config.toml
hidden_size = 192
vocab_size = 1953
hidden_act = "relu"
bias = "all"
init = "normal"
init_std_qkv = 0.0361
init_std_o = 0.0077
init_std_up = 0.0361
decay_fraction = 0.573
decay_shape = "linear"
batch_tokens = 32768
doc_mask = true
train_tokens = 166800000
MLP neurons of a small language model. Each row is named by its layer, matrix (up: input weights) and neuron, and shows model dimensions 48-111. Each number is 50 + 12 x the weight over its row's rms, rounded and kept within 0 to 99.
After each neuron's rows, "fires after" lists the tokens most often just before its 100 highest values on Wikipedia text that the model never trained on.

L7.up392:74 57 63 46 48 57 61 58 47 63 55 54 58 60 59 55 58 29 51 41 60 41 79 57 53 41 61 45 46 36 41 57 24 43 40 61 34 40 56 63 54 39 57 59 45 40 75 49 37 34 64 37 40 38 63 61 55 62 39 42 48 64 38 49
fires after: "ol", "re", "er", "a", "i", "ron"

L7.up533:69 62 40 63 46 25 41 40 39 50 55 74 60 41 63 25 68 52 72 59 54 30 36 42 51 55 64 44 66 44 59 31 46 61 54 65 67 74 51 43 31 48 56 59 42 31 56 34 72 40 68 46 69 54 49 59 58 45 49 39 63 46 52 38
fires after: "A", " A", " St", "os", " M", " Sy"

L7.up428:43 48 38 45 35 39 61 55 36 48 58 60 44 52 45 47 53 37 62 55 24 47 32 58 49 64 53 60 44 43 52 48 45 75 55 50 46 44 55 57 57 47 50 55 37 31 34 47 55 36 32 37 57 39 40 50 34 46 44 85 54 53 43 61
fires after: " b", " St", " Cl", "ri", "em", "B"

L6.up526:25 46 40 75 67 54 65 41 48 56 64 54 48 39 44 44 49 39 34 10 66 54 61 50 49 46 51 45 52 68 59 54 59 67 68 36 51 63 49 59 31 33 69 41 44 37 68 53 58 39 53 56 66 56 60 60 66 44 43 52 40 53 35 44
fires after: " C", " Col", " In", " dec", "C", "l"

L5.up53:54 41 38 52 61 52 57 43 32 59 55 55 53 19 43 47 43 41 46 54 57 62 70 55 48 63 23 28 66 32 55 46 42 68 38 43 44 54 30 57 66 32 57 45 57 35 46 69 54 40 40 59 56 48 37 60 35 55 64 44 33 70 47 54
fires after: " L", " Le", " W", " l", " B", " h"

L5.up111:49 46 54 88 51 37 42 56 57 36 48 52 42 57 33 40 40 41 46 47 40 43 65 40 22 70 57 59 64 58 35 50 66 50 64 55 51 57 36 41 54 60 40 65 51 54 43 64 33 26 63 42 48 29 45 46 25 51 37 60 75 55 54 48
fires after: " c", " d", " to", "^{"

L5.up223:67 55 47 47 40 38 61 46 48 51 61 66 39 70 73 43 25 33 58 56 36 28 41 57 52 46 55 53 53 48 56 38 41 61 68 61 40 66 63 58 37 45 60 64 55 38 44 35 53 67 58 42 44 59 42 62 60 48 48 52 55 32 47 41
fires after: " St", " st", " sh", " s", " r", " sc"

L5.up18:31 38 34 64 45 52 45 32 29 28 53 51 57 57 70 67 14 42 53 34 38 60 51 67 68 30 33 55 33 47 58 61 55 64 60 56 52 52 52 57 52 59 72 18 44 56 29 32 69 54 45 44 43 46 42 59 74 49 57 51 35 52 59 56
fires after: " the", " U", " O", " The", " I"

L5.up532:71 53 43 69 62 58 53 49 37 60 50 47 47 62 61 40 50 44 50 39 55 32 20 48 53 40 51 45 37 20 57 61 52 66 53 58 41 51 51 39 71 77 51 41 33 70 23 23 63 39 42 42 45 59 61 62 53 37 36 69 70 45 64 52
fires after: " a", " the", " A", "th", " It"

L6.up122:47 60 30 49 31 52 55 39 64 62 40 34 47 51 61 47 35 43 50 60 59 44 60 32 47 59 57 50 55 42 21 58 54 79 47 65 56 56 36 38 59 29 43 61 56 41 68 58 63 63 50 75 48 58 66 35 60 43 42 37 47 54 35 42
fires after: " r", "mer", " n", " He", " e", " E"

L5.up198:53 53 27 58 65 44 50 54 42 32 59 55 42 57 63 60 39 77 30 60 39 53 39 52 45 35 38 77 55 44 45 41 60 43 55 33 57 61 43 82 67 56 36 59 33 52 56 38 37 39 47 65 30 39 30 60 44 46 32 53 48 66 61 47
fires after: " sp", " Sh", " s", " B", " cap", " f"

L6.up322:56 60 44 64 58 41 41 42 56 38 45 61 40 61 53 42 49 53 63 47 49 63 48 70 53 65 54 57 43 32 36 44 45 47 76 64 50 41 36 43 45 47 52 72 55 46 46 63 48 57 62 46 53 68 49 48 30 62 47 60 54 53 56 50
fires after: " w", " St", " Ch", " W", " fin", " f"

L5.up146:62 51 32 50 48 60 50 62 61 21 57 49 46 36 47 27 56 28 66 42 51 64 56 47 59 45 54 43 38 55 35 79 64 38 68 31 37 54 46 56 50 48 49 44 42 51 46 60 57 65 67 66 58 46 41 40 29 51 55 30 36 52 74 45
fires after: " v", "ra", " inv"

L7.up394:62 57 44 61 63 41 48 45 54 66 33 54 55 45 88 46 47 34 57 55 40 46 55 73 55 59 40 45 57 44 53 68 62 44 40 41 34 33 52 62 57 60 37 54 34 69 66 48 32 72 36 65 35 29 48 52 56 67 71 72 37 56 39 35
fires after: "o", "os", "e", "a", "es", "als"

L6.up144:45 67 45 60 46 54 53 47 51 50 49 34 30 53 44 34 50 28 64 50 50 55 84 46 62 45 56 63 53 55 33 59 55 53 50 61 37 54 44 42 47 29 26 48 43 32 36 58 44 48 64 57 48 56 29 32 55 38 80 48 53 37 56 52
fires after: " re", " Re", " ev", " ret", "ver", " qu"

L6.up328:43 48 44 59 52 30 41 33 55 51 58 48 55 67 55 68 39 66 64 68 11 57 53 24 57 49 59 65 57 54 58 33 67 51 58 45 47 33 30 55 40 36 37 41 54 34 44 54 22 37 41 43 48 42 64 67 43 52 53 36 51 61 56 59
fires after: " c", " to", " v", " p"

L6.up50:47 41 35 57 53 72 49 57 38 52 62 47 55 58 43 63 67 43 64 50 44 52 47 37 50 56 54 51 44 63 70 70 47 52 58 59 48 62 61 63 48 22 36 50 49 47 37 67 63 46 51 45 49 51 43 52 54 62 45 56 38 63 35 65
fires after: " c", " C", " gr", "ol", " col", "C"

L5.up163:47 36 56 43 52 52 55 42 53 63 46 35 48 42 60 31 64 44 46 49 38 51 41 64 48 49 46 61 64 46 18 40 48 41 65 56 56 51 66 35 46 32 23 39 50 59 32 54 50 53 45 52 52 46 62 69 42 56 50 35 61 65 46 56
fires after: " M", " m", " T", "ust", "T"

L5.up340:56 61 50 40 65 56 51 35 57 46 39 53 33 47 32 55 47 57 61 41 73 66 45 63 38 53 63 49 37 45 42 29 62 52 63 66 43 34 54 46 57 82 30 40 24 48 48 50 37 60 49 78 58 43 45 45 44 57 59 63 43 47 44 49
fires after: ".", ","

L6.up258:45 66 37 62 49 36 57 45 81 53 62 40 31 65 45 69 16 53 60 58 53 52 40 53 35 32 57 41 30 57 29 36 52 75 66 50 49 45 36 55 31 61 33 59 42 17 42 46 38 55 62 53 49 31 44 51 62 62 38 47 51 62 46 67
fires after: ".", " am", "ause", " that", " (", " due"

L8.up530:61 30 55 58 66 74 69 59 29 49 55 51 47 65 58 56 37 41 43 52 68 56 65 48 50 46 54 43 44 28 71 46 42 39 55 50 34 51 53 54 65 63 60 59 36 60 58 36 47 41 71 45 34 53 42 33 52 42 50 35 38 26 24 49
fires after: " ", " the", "born", "In", " f", " A"

L8.up453:53 48 64 51 41 47 59 40 38 56 37 41 60 68 52 40 20 64 58 75 51 64 24 43 48 35 47 52 47 31 42 75 78 58 46 60 62 49 61 39 37 64 43 47 48 52 41 66 49 59 56 54 43 48 30 47 73 47 36 45 62 33 53 40
fires after: " Is", " p", "enn", "s", " P", "en"

L6.up202:67 81 65 50 57 55 56 36 63 36 46 39 49 43 46 44 48 35 57 37 56 58 40 48 52 73 74 51 54 46 42 51 40 68 55 55 61 51 35 48 76 60 37 48 55 51 42 35 42 50 53 56 57 42 62 69 34 51 28 58 34 57 43 25
fires after: " Mc", "-", " k", " al", "°", "r"

L6.up456:49 49 24 64 45 47 54 70 39 43 42 51 49 59 58 51 51 54 65 30 55 59 28 45 53 38 67 48 71 52 39 66 44 56 71 25 54 56 39 58 53 53 53 46 67 15 37 38 50 22 41 53 58 48 64 38 61 37 36 47 42 49 64 34
fires after: " A", " S", " J", " St", " of"

L5.up369:48 55 24 32 56 46 67 50 41 64 58 73 37 65 90 38 25 42 49 64 42 52 58 34 83 63 51 54 64 54 44 56 46 49 30 55 40 51 48 59 39 42 38 57 51 42 46 51 56 64 64 40 54 56 53 60 66 51 47 51 53 41 40 54
fires after: " L", " St", " l"

L5.up330:45 61 49 43 55 47 68 62 55 49 66 55 53 76 61 41 44 26 53 21 55 41 45 45 65 32 47 62 52 34 52 64 59 60 32 41 31 57 48 37 58 42 63 47 37 60 40 84 32 36 57 59 58 46 56 56 34 50 67 42 33 76 61 46
fires after: "im", "f", "a", "ol", "el", "v"

L6.up519:52 36 43 68 26 63 42 63 53 63 55 49 46 39 61 73 58 31 48 53 52 58 63 61 44 62 42 33 50 53 45 55 54 70 54 67 55 49 39 58 47 71 52 62 41 53 47 42 34 69 60 63 64 31 53 48 44 66 54 50 40 29 41 44
fires after: "re", " e", "le", "e", "o", " ne"

L5.up262:48 61 42 59 35 52 71 53 61 28 28 43 34 48 51 27 57 39 39 55 47 27 50 41 69 52 50 29 65 44 45 47 50 59 64 57 58 75 44 52 60 56 52 38 57 46 64 52 38 49 55 44 38 60 35 78 51 48 55 52 36 75 38 44
fires after: " l", " n", " d", " r", " p"

L5.up217:65 41 42 59 47 33 56 28 28 59 41 36 41 44 63 57 34 59 67 45 61 53 53 48 67 61 75 64 27 41 48 45 47 58 64 61 58 85 53 60 54 32 51 57 53 51 53 20 50 61 56 56 59 61 46 33 62 47 50 45 46 41 51 51
fires after: " ro", "ou", "he", " r", " R"

L5.up373:43 52 55 59 55 67 46 53 43 54 51 53 54 33 80 56 42 80 58 44 38 65 45 62 38 38 64 40 45 75 69 36 52 50 51 26 48 54 56 66 45 41 42 38 52 27 49 21 49 63 38 37 77 34 36 43 38 54 62 40 38 33 45 65
fires after: " O", "O", ")", "U", " did"

L8.up276:60 71 42 56 60 58 37 53 56 35 49 33 63 45 78 47 49 48 56 61 55 53 37 34 33 53 51 64 44 56 55 53 74 63 37 62 44 43 58 54 52 52 31 47 33 50 53 33 52 51 59 81 54 56 63 33 37 40 47 46 36 63 29 56
fires after: "1", ",", "4"

L5.up128:51 51 49 45 56 61 37 57 58 38 64 36 44 49 61 55 59 41 52 36 50 37 35 34 60 55 64 43 33 44 68 59 39 61 50 44 56 43 69 54 66 54 51 54 53 43 47 66 55 21 34 40 48 46 37 64 43 49 45 45 37 63 46 34
fires after: "ol", " I", "_{", " Y", " El", " sur"

L5.up428:69 44 36 59 34 39 55 46 60 40 36 32 56 52 36 57 52 75 53 61 47 54 62 51 38 44 27 59 26 47 58 44 65 49 45 81 58 35 35 58 50 37 43 57 51 24 39 30 19 51 48 36 55 45 55 44 47 65 75 39 50 61 39 42
fires after: ".", " W", " I", "Th", " However"

L6.up180:74 58 34 39 30 28 61 35 56 65 55 45 58 53 46 65 40 67 46 52 62 67 63 46 55 60 50 81 46 39 37 39 56 40 47 53 48 53 54 73 47 64 47 62 53 63 65 72 36 56 51 71 40 54 42 59 36 38 40 39 62 38 58 39
fires after: " to", " not", " un", " s", " o", " pro"

L5.up229:26 45 58 68 50 50 61 54 39 47 59 49 54 43 49 74 41 61 41 52 56 62 39 42 47 58 57 55 38 52 60 54 51 56 63 62 56 38 34 72 52 31 34 35 58 58 60 34 70 74 60 43 48 51 49 41 57 60 52 44 56 61 46 53
fires after: " A", " I", " a", " U", " the", " to"

L6.up231:43 56 38 22 60 72 72 50 37 65 35 65 51 45 48 42 87 38 39 44 75 47 59 33 34 65 36 55 49 47 39 49 77 51 58 63 46 61 41 55 50 72 51 57 44 51 41 49 59 59 47 52 38 48 40 47 49 58 50 58 68 35 48 43
fires after: " s", " d", " pre", " mov", " fin", " dep"

L6.up539:44 76 28 49 54 41 52 57 57 67 30 29 58 34 40 54 38 47 46 57 51 55 50 53 54 72 45 63 41 32 47 57 58 55 52 51 43 66 44 43 59 56 42 58 47 47 50 57 44 51 30 27 39 50 68 34 30 23 47 37 54 48 58 41
fires after: " ar", " Ar", " per", " pol", " Ch", " Pol"

L5.up289:63 48 42 40 51 58 73 63 36 40 37 43 68 49 59 65 56 57 41 47 76 57 31 48 54 49 49 44 49 44 26 58 52 73 60 42 18 41 50 55 76 69 50 68 51 42 40 53 35 34 48 40 53 35 66 52 31 54 64 31 46 70 65 44
fires after: "a", "i", " F", "e", " A", "ra"

L7.up120:54 52 40 44 43 72 37 76 65 45 64 45 04 41 57 47 48 33 34 50 47 61 35 54 54 58 49 68 37 37 57 62 55 20 67 39 59 58 47 71 53 51 47 38 50 39 48 59 41 67 54 57 62 42 45 40 31 69 72 42 16 60 44 66
fires after: "re", " Re", " re", "-", " \"", "/"

L6.up272:75 55 31 54 33 42 68 44 40 30 56 60 51 31 64 53 47 41 48 59 70 42 49 37 59 34 28 45 52 48 55 55 41 51 55 51 55 63 57 59 75 55 48 40 42 48 60 45 21 65 61 48 57 38 09 48 39 37 47 77 65 28 63 65
fires after: " St", " st", " sp", " p", "ab", "r"

L6.up530:46 49 40 44 53 50 36 39 61 57 49 48 50 65 39 66 42 42 64 66 46 54 56 41 51 61 63 40 36 53 68 49 68 51 41 53 54 44 51 58 59 71 70 41 42 36 31 46 65 44 62 75 53 60 56 42 62 47 35 71 29 61 52 51
fires after: ".", " ", "S", " II", " U"

L6.up550:47 53 56 36 50 47 72 48 50 55 50 55 56 46 86 47 65 43 43 39 53 40 38 29 62 56 34 39 52 54 28 63 25 56 49 68 46 50 45 46 33 43 48 47 40 56 47 52 43 58 59 61 62 43 46 39 66 45 66 29 60 64 36 47
fires after: " M", "in", " Pre", " pre", "min", "on"

L8.up122:49 37 46 40 47 36 43 23 61 47 54 65 49 54 42 55 51 26 39 24 49 44 36 42 62 53 45 60 43 53 61 67 65 65 56 55 41 36 45 64 58 48 35 39 59 54 40 66 40 40 36 40 70 47 79 41 55 56 51 42 59 23 64 63
fires after: "om", "am", "eth", "ay", "ill", "on"

L6.up461:68 51 53 67 51 36 72 45 56 39 60 77 29 28 78 51 54 71 68 44 47 37 84 53 56 31 35 54 54 55 45 77 73 57 50 47 31 42 61 56 56 46 39 57 26 69 49 43 31 64 65 54 62 54 64 30 50 51 44 32 38 56 52 24
fires after: " r", " S", " R", " Gu", "o", " Re"

L5.up425:37 55 37 70 52 43 55 50 55 51 36 53 56 72 51 51 45 51 52 61 66 49 40 51 47 52 41 80 74 62 71 44 38 50 49 57 58 51 31 52 27 31 50 52 56 61 64 32 45 51 49 45 30 64 41 46 26 73 73 59 36 44 45 49
fires after: "2", "1", " s", " c", " ab", " p"

L5.up71:25 52 43 56 50 38 43 56 28 54 56 58 25 53 65 49 49 52 54 47 50 38 36 48 58 54 49 44 52 41 59 59 57 62 52 34 51 42 48 56 45 44 47 46 53 31 38 58 72 52 59 41 56 45 48 46 53 38 56 44 29 53 45 40
fires after: " L", "L", " l", " Wh", " Ch"

L6.up230:53 49 55 77 61 44 79 66 50 73 53 49 51 48 53 65 60 49 52 43 57 59 35 81 44 54 44 46 50 58 32 68 21 33 66 47 33 36 53 40 36 41 26 67 79 25 58 36 34 34 71 65 49 60 71 45 50 46 69 41 55 50 49 46
fires after: " M", " Te", "u", " m", " In", " T"

L8.up353:38 71 49 31 60 55 38 43 54 53 55 56 46 40 47 45 67 39 48 41 58 33 39 44 42 60 60 28 39 63 47 43 39 29 34 58 51 44 42 45 50 70 64 32 45 53 62 27 28 54 71 42 54 50 49 40 64 66 60 44 20 50 49 25
fires after: ".", " k", "6", "h", " be", " se"

L5.up62:63 47 40 50 51 37 55 55 44 58 50 39 54 62 74 45 74 44 50 17 69 42 64 52 50 45 54 43 15 44 42 25 59 53 66 65 56 56 71 66 27 60 51 41 63 69 34 51 61 54 54 23 35 28 75 33 41 52 38 54 70 28 57 55
fires after: "2", " on", " cl", " mon", " rec"

L7.up282:55 40 54 43 66 58 60 40 52 43 43 46 63 56 39 32 51 52 60 61 33 33 60 63 62 39 50 37 46 49 34 54 44 53 66 57 49 81 43 68 51 40 50 50 83 38 46 50 41 50 66 63 50 32 56 36 49 38 20 51 27 53 58 28
fires after: " w", " co", " m", " M", " Bro", "ir"

L6.up36:55 46 50 39 80 47 54 62 55 65 31 64 56 43 62 44 44 43 64 60 54 41 35 49 64 50 65 57 71 45 70 52 48 50 34 26 35 52 43 61 61 61 38 34 47 33 20 59 54 38 17 65 66 18 59 40 54 48 56 40 52 38 25 38
fires after: " O", " U", " C", "C", "U", " Ad"

L6.up342:31 85 45 55 58 47 48 37 66 58 56 49 40 52 49 32 61 37 38 71 69 45 53 37 55 40 52 28 53 60 44 64 69 55 24 37 63 46 56 50 35 55 60 29 57 51 38 53 65 41 60 47 41 25 53 45 46 43 51 65 40 58 31 41
fires after: " s", " S"

L6.up541:57 54 41 39 69 57 50 44 55 27 58 53 47 44 40 37 60 63 45 48 49 44 73 38 71 59 45 54 58 62 52 47 43 44 45 67 57 58 58 40 34 32 52 59 45 66 28 78 69 52 60 71 59 47 44 34 52 59 59 43 42 38 70 65
fires after: "ur", "re", "r", " gr", " tr"

L6.up557:51 65 57 60 52 59 56 41 60 39 50 57 63 71 62 65 51 38 49 45 45 63 59 47 56 58 72 55 29 47 56 56 23 71 68 55 39 27 38 54 55 43 66 47 53 63 34 70 52 68 47 48 40 51 49 27 45 39 26 45 48 63 54 56
fires after: " Mc", "'", "-", "ac", "re", "–"

L7.up224:55 56 60 38 26 42 54 44 55 33 41 59 36 43 71 33 60 68 76 48 27 83 55 37 60 62 31 39 25 48 54 45 60 48 38 61 40 48 31 55 51 40 59 28 40 41 43 21 62 49 57 46 52 48 71 63 25 24 53 44 38 47 66 57
fires after: " Sh", "o", " St", " do", "at", "h"

L5.up381:54 66 47 64 61 59 54 74 56 52 64 47 59 48 35 57 36 41 51 39 42 54 45 54 32 42 58 36 49 65 58 49 44 34 52 55 48 56 58 35 74 52 47 49 48 48 41 53 51 54 37 70 56 42 62 61 49 53 43 29 53 57 55 39
fires after: " disc", " ac", "c", "isc", " c", "adem"

L7.up83:25 37 39 60 77 29 42 44 48 48 32 50 60 34 42 70 41 73 67 59 49 53 35 24 51 26 70 50 50 61 46 48 67 40 43 44 57 41 52 52 54 59 53 52 64 68 72 35 33 25 66 45 55 54 27 45 28 56 67 49 36 69 50 63
fires after: " A", " B", " f", " F", " a", " b"

L6.up326:70 63 41 80 69 51 64 43 72 67 55 44 54 39 46 51 70 48 40 61 48 44 52 58 57 37 35 41 54 70 52 46 37 52 56 44 58 61 50 37 69 48 51 44 35 54 61 34 42 49 67 40 51 55 40 35 57 71 71 47 38 05 50 45
fires after: " the", " The", " ent", " f", "The"

L5.up96:32 37 58 52 29 44 62 66 44 61 61 44 59 43 44 55 41 64 48 41 57 64 59 58 39 19 27 39 29 52 54 61 50 49 60 42 54 37 51 72 48 70 52 46 53 54 33 54 51 41 53 36 45 53 38 40 41 60 55 51 52 33 41 57
fires after: " O", " P", "pp", " U", "ced", "P"

L8.up85:55 56 51 58 71 66 60 54 55 67 41 40 66 48 53 62 42 39 61 33 51 44 41 52 51 55 58 58 47 44 49 64 46 28 47 55 35 60 46 46 45 52 50 57 62 52 36 59 38 55 60 58 32 48 54 44 59 51 51 38 55 46 41 42
fires after: "on", "ar", "enc", "an", "und", "ac"

L5.up465:54 38 34 30 59 48 35 48 47 67 36 56 56 52 34 52 63 45 45 38 34 36 57 40 46 39 51 55 48 61 43 56 65 41 80 45 49 43 46 71 30 64 33 67 48 55 49 46 33 65 59 65 56 57 57 39 73 49 57 25 39 52 55 29
fires after: " pre", " c", " for", " to", " s"

L5.up156:65 66 35 58 43 53 53 67 19 31 41 66 46 42 29 56 58 47 76 72 67 55 52 38 65 69 48 37 60 31 54 59 50 37 51 52 47 50 47 62 52 39 37 71 50 63 48 55 38 50 36 32 52 58 58 66 44 35 32 66 47 66 46 57
fires after: " L", " Gr", " l", " gr", "l"

L6.up205:69 57 61 55 60 64 63 54 63 44 68 37 53 63 41 32 59 70 33 54 45 52 46 51 39 43 56 62 57 44 73 59 66 51 60 40 46 44 22 52 63 37 53 29 38 34 33 51 49 53 49 54 64 47 37 49 84 54 58 37 59 68 30 47
fires after: ".", " such", " that", ",", " as", "ing"

L8.up385:41 56 47 57 59 26 42 40 45 48 44 42 43 36 36 55 66 62 46 51 60 68 42 54 39 64 66 53 35 56 50 56 54 57 43 73 50 58 54 63 52 70 41 39 50 40 34 49 34 36 82 52 46 26 59 50 63 45 57 42 58 64 30 61
fires after: " F", " f", "F", "at"

L6.up486:66 58 63 38 40 60 54 46 52 64 54 54 42 38 49 53 50 73 65 68 56 48 46 43 52 50 56 54 49 40 39 40 58 49 57 57 45 36 43 46 47 48 54 50 35 44 44 39 35 50 46 70 67 55 57 30 61 51 54 51 52 44 50 39
fires after: ".", " for", " of", " to", "6"

L5.up417:34 54 42 50 56 71 61 54 30 63 32 52 64 73 49 48 46 69 75 41 33 60 48 31 74 45 44 56 62 32 22 60 52 48 70 50 61 58 36 46 52 38 39 48 55 31 40 65 48 46 50 66 65 48 28 48 40 30 68 61 51 40 53 29
fires after: " V", " v", " ar", " J", " Tr"

L6.up281:59 44 63 46 47 50 56 59 61 69 40 51 54 75 49 43 32 47 55 69 32 26 32 56 41 23 56 38 39 52 54 64 57 61 39 33 65 51 42 62 68 54 39 38 43 42 53 35 32 68 47 59 54 66 33 32 51 53 45 65 48 49 44 58
fires after: "p", " comp", "pp", "pt", " im"

L6.up91:47 42 34 47 41 59 49 41 38 56 47 66 51 48 40 38 41 67 53 49 58 35 47 41 56 58 52 56 58 44 57 41 54 57 64 65 35 61 31 57 55 59 49 42 63 62 33 50 38 39 64 52 55 60 42 52 46 57 70 45 50 43 42 44
fires after: " s", " S", " d", " D", "own", " down"

L6.up226:67 48 41 63 45 65 69 48 58 35 48 41 68 59 47 62 34 41 42 46 44 58 50 46 51 49 60 60 68 73 51 47 40 63 76 40 59 43 34 50 54 39 53 66 47 33 23 30 30 51 59 55 56 54 28 39 52 49 54 53 45 42 31 29
fires after: ".", " |", ")"

L5.up533:36 45 60 60 71 44 42 45 39 58 37 59 79 30 43 36 59 49 59 44 38 38 43 47 66 60 61 60 19 46 48 51 66 45 55 51 69 45 52 31 63 38 62 75 28 39 32 42 49 55 39 58 62 64 79 41 42 67 31 61 40 47 46 38
fires after: " M", " P", " R", " C", "om", "P"

L6.up276:50 40 73 64 75 42 44 39 33 54 57 43 59 63 51 52 47 38 37 34 58 59 34 48 67 46 55 53 34 47 64 50 68 51 58 68 61 52 61 70 56 51 58 44 43 47 52 50 64 57 56 42 46 63 43 57 44 59 40 44 50 30 53 37
fires after: " A", " H", " C", " c", " h", " I"

L5.up90:38 31 44 61 52 62 43 43 24 61 44 40 46 45 40 53 61 50 59 49 23 72 58 44 60 66 34 62 64 44 37 59 42 49 48 55 51 38 59 66 64 50 51 55 40 22 31 35 57 42 47 39 55 38 61 56 42 45 63 35 52 48 33 44
fires after: "'", " H", " L", " Mc", " Char"

L5.up470:76 47 66 64 33 37 45 66 46 53 47 54 49 55 65 41 66 38 81 40 42 55 37 44 61 54 56 70 59 51 43 39 50 49 54 37 59 56 33 49 52 34 42 42 67 58 46 47 64 49 58 60 52 49 91 67 43 46 62 50 59 44 42 43
fires after: " to", " Bro", " M", " m"

L5.up137:71 46 36 62 49 49 66 42 41 57 58 81 51 41 50 58 62 59 48 46 32 51 41 30 57 64 48 51 56 50 62 70 37 82 54 48 53 49 36 46 53 27 45 62 39 38 54 45 70 42 70 51 62 49 63 37 25 75 41 41 44 63 62 45
fires after: " St", " Bro", " s", " bro", " sp"

L7.up157:55 48 53 50 65 61 63 54 64 48 53 46 47 67 51 39 37 50 45 29 44 35 53 45 44 34 59 51 69 72 56 50 57 47 75 49 55 41 45 31 48 36 53 70 78 64 51 32 35 38 49 66 47 23 36 68 70 44 53 67 37 64 47 24
fires after: " M", " m", " =", ".", " ("

L8.up88:43 52 52 47 49 32 64 41 50 52 42 68 50 50 55 59 66 37 70 69 52 54 42 46 73 74 62 49 66 82 68 47 49 43 29 59 31 36 50 51 50 45 40 42 43 44 25 44 60 20 63 55 61 43 45 55 50 57 51 64 55 62 37 63
fires after: " L", " R", "r", " l", " d", " Re"

L8.up136:74 40 50 68 31 42 45 29 36 45 34 45 75 36 56 36 67 48 50 41 40 26 30 60 51 37 62 47 51 57 38 45 55 33 52 36 64 47 44 40 66 44 40 44 55 45 48 48 43 49 44 41 68 58 45 51 51 43 52 50 26 44 34 45
fires after: " M", " m", "-"

L6.up463:37 66 37 55 69 40 59 49 49 56 46 76 65 39 61 67 54 43 51 39 47 59 67 47 33 59 49 60 41 35 83 55 43 50 48 43 45 48 45 58 48 51 59 66 45 53 34 39 45 48 50 45 62 38 51 41 53 60 39 50 40 56 37 52
fires after: "P", "U", "97", "2", " P", "E"

L6.up28:46 52 54 48 43 65 72 48 51 41 40 59 43 30 62 36 68 36 58 27 50 62 58 57 46 61 47 56 45 73 45 59 52 63 60 60 59 48 63 31 43 49 40 66 46 52 61 41 47 26 65 83 56 62 44 69 53 35 63 27 46 38 40 33
fires after: " V", "°", " P", " v", ","

L7.up173:63 54 62 42 68 47 68 48 56 30 43 62 60 71 42 58 43 52 64 52 37 41 48 49 38 58 32 77 50 66 39 58 52 60 38 26 45 62 62 74 30 37 68 50 38 46 43 55 46 59 31 53 73 63 41 44 67 44 66 52 42 50 44 34
fires after: "p", "ep", " exp", "pp", "ec", "ut"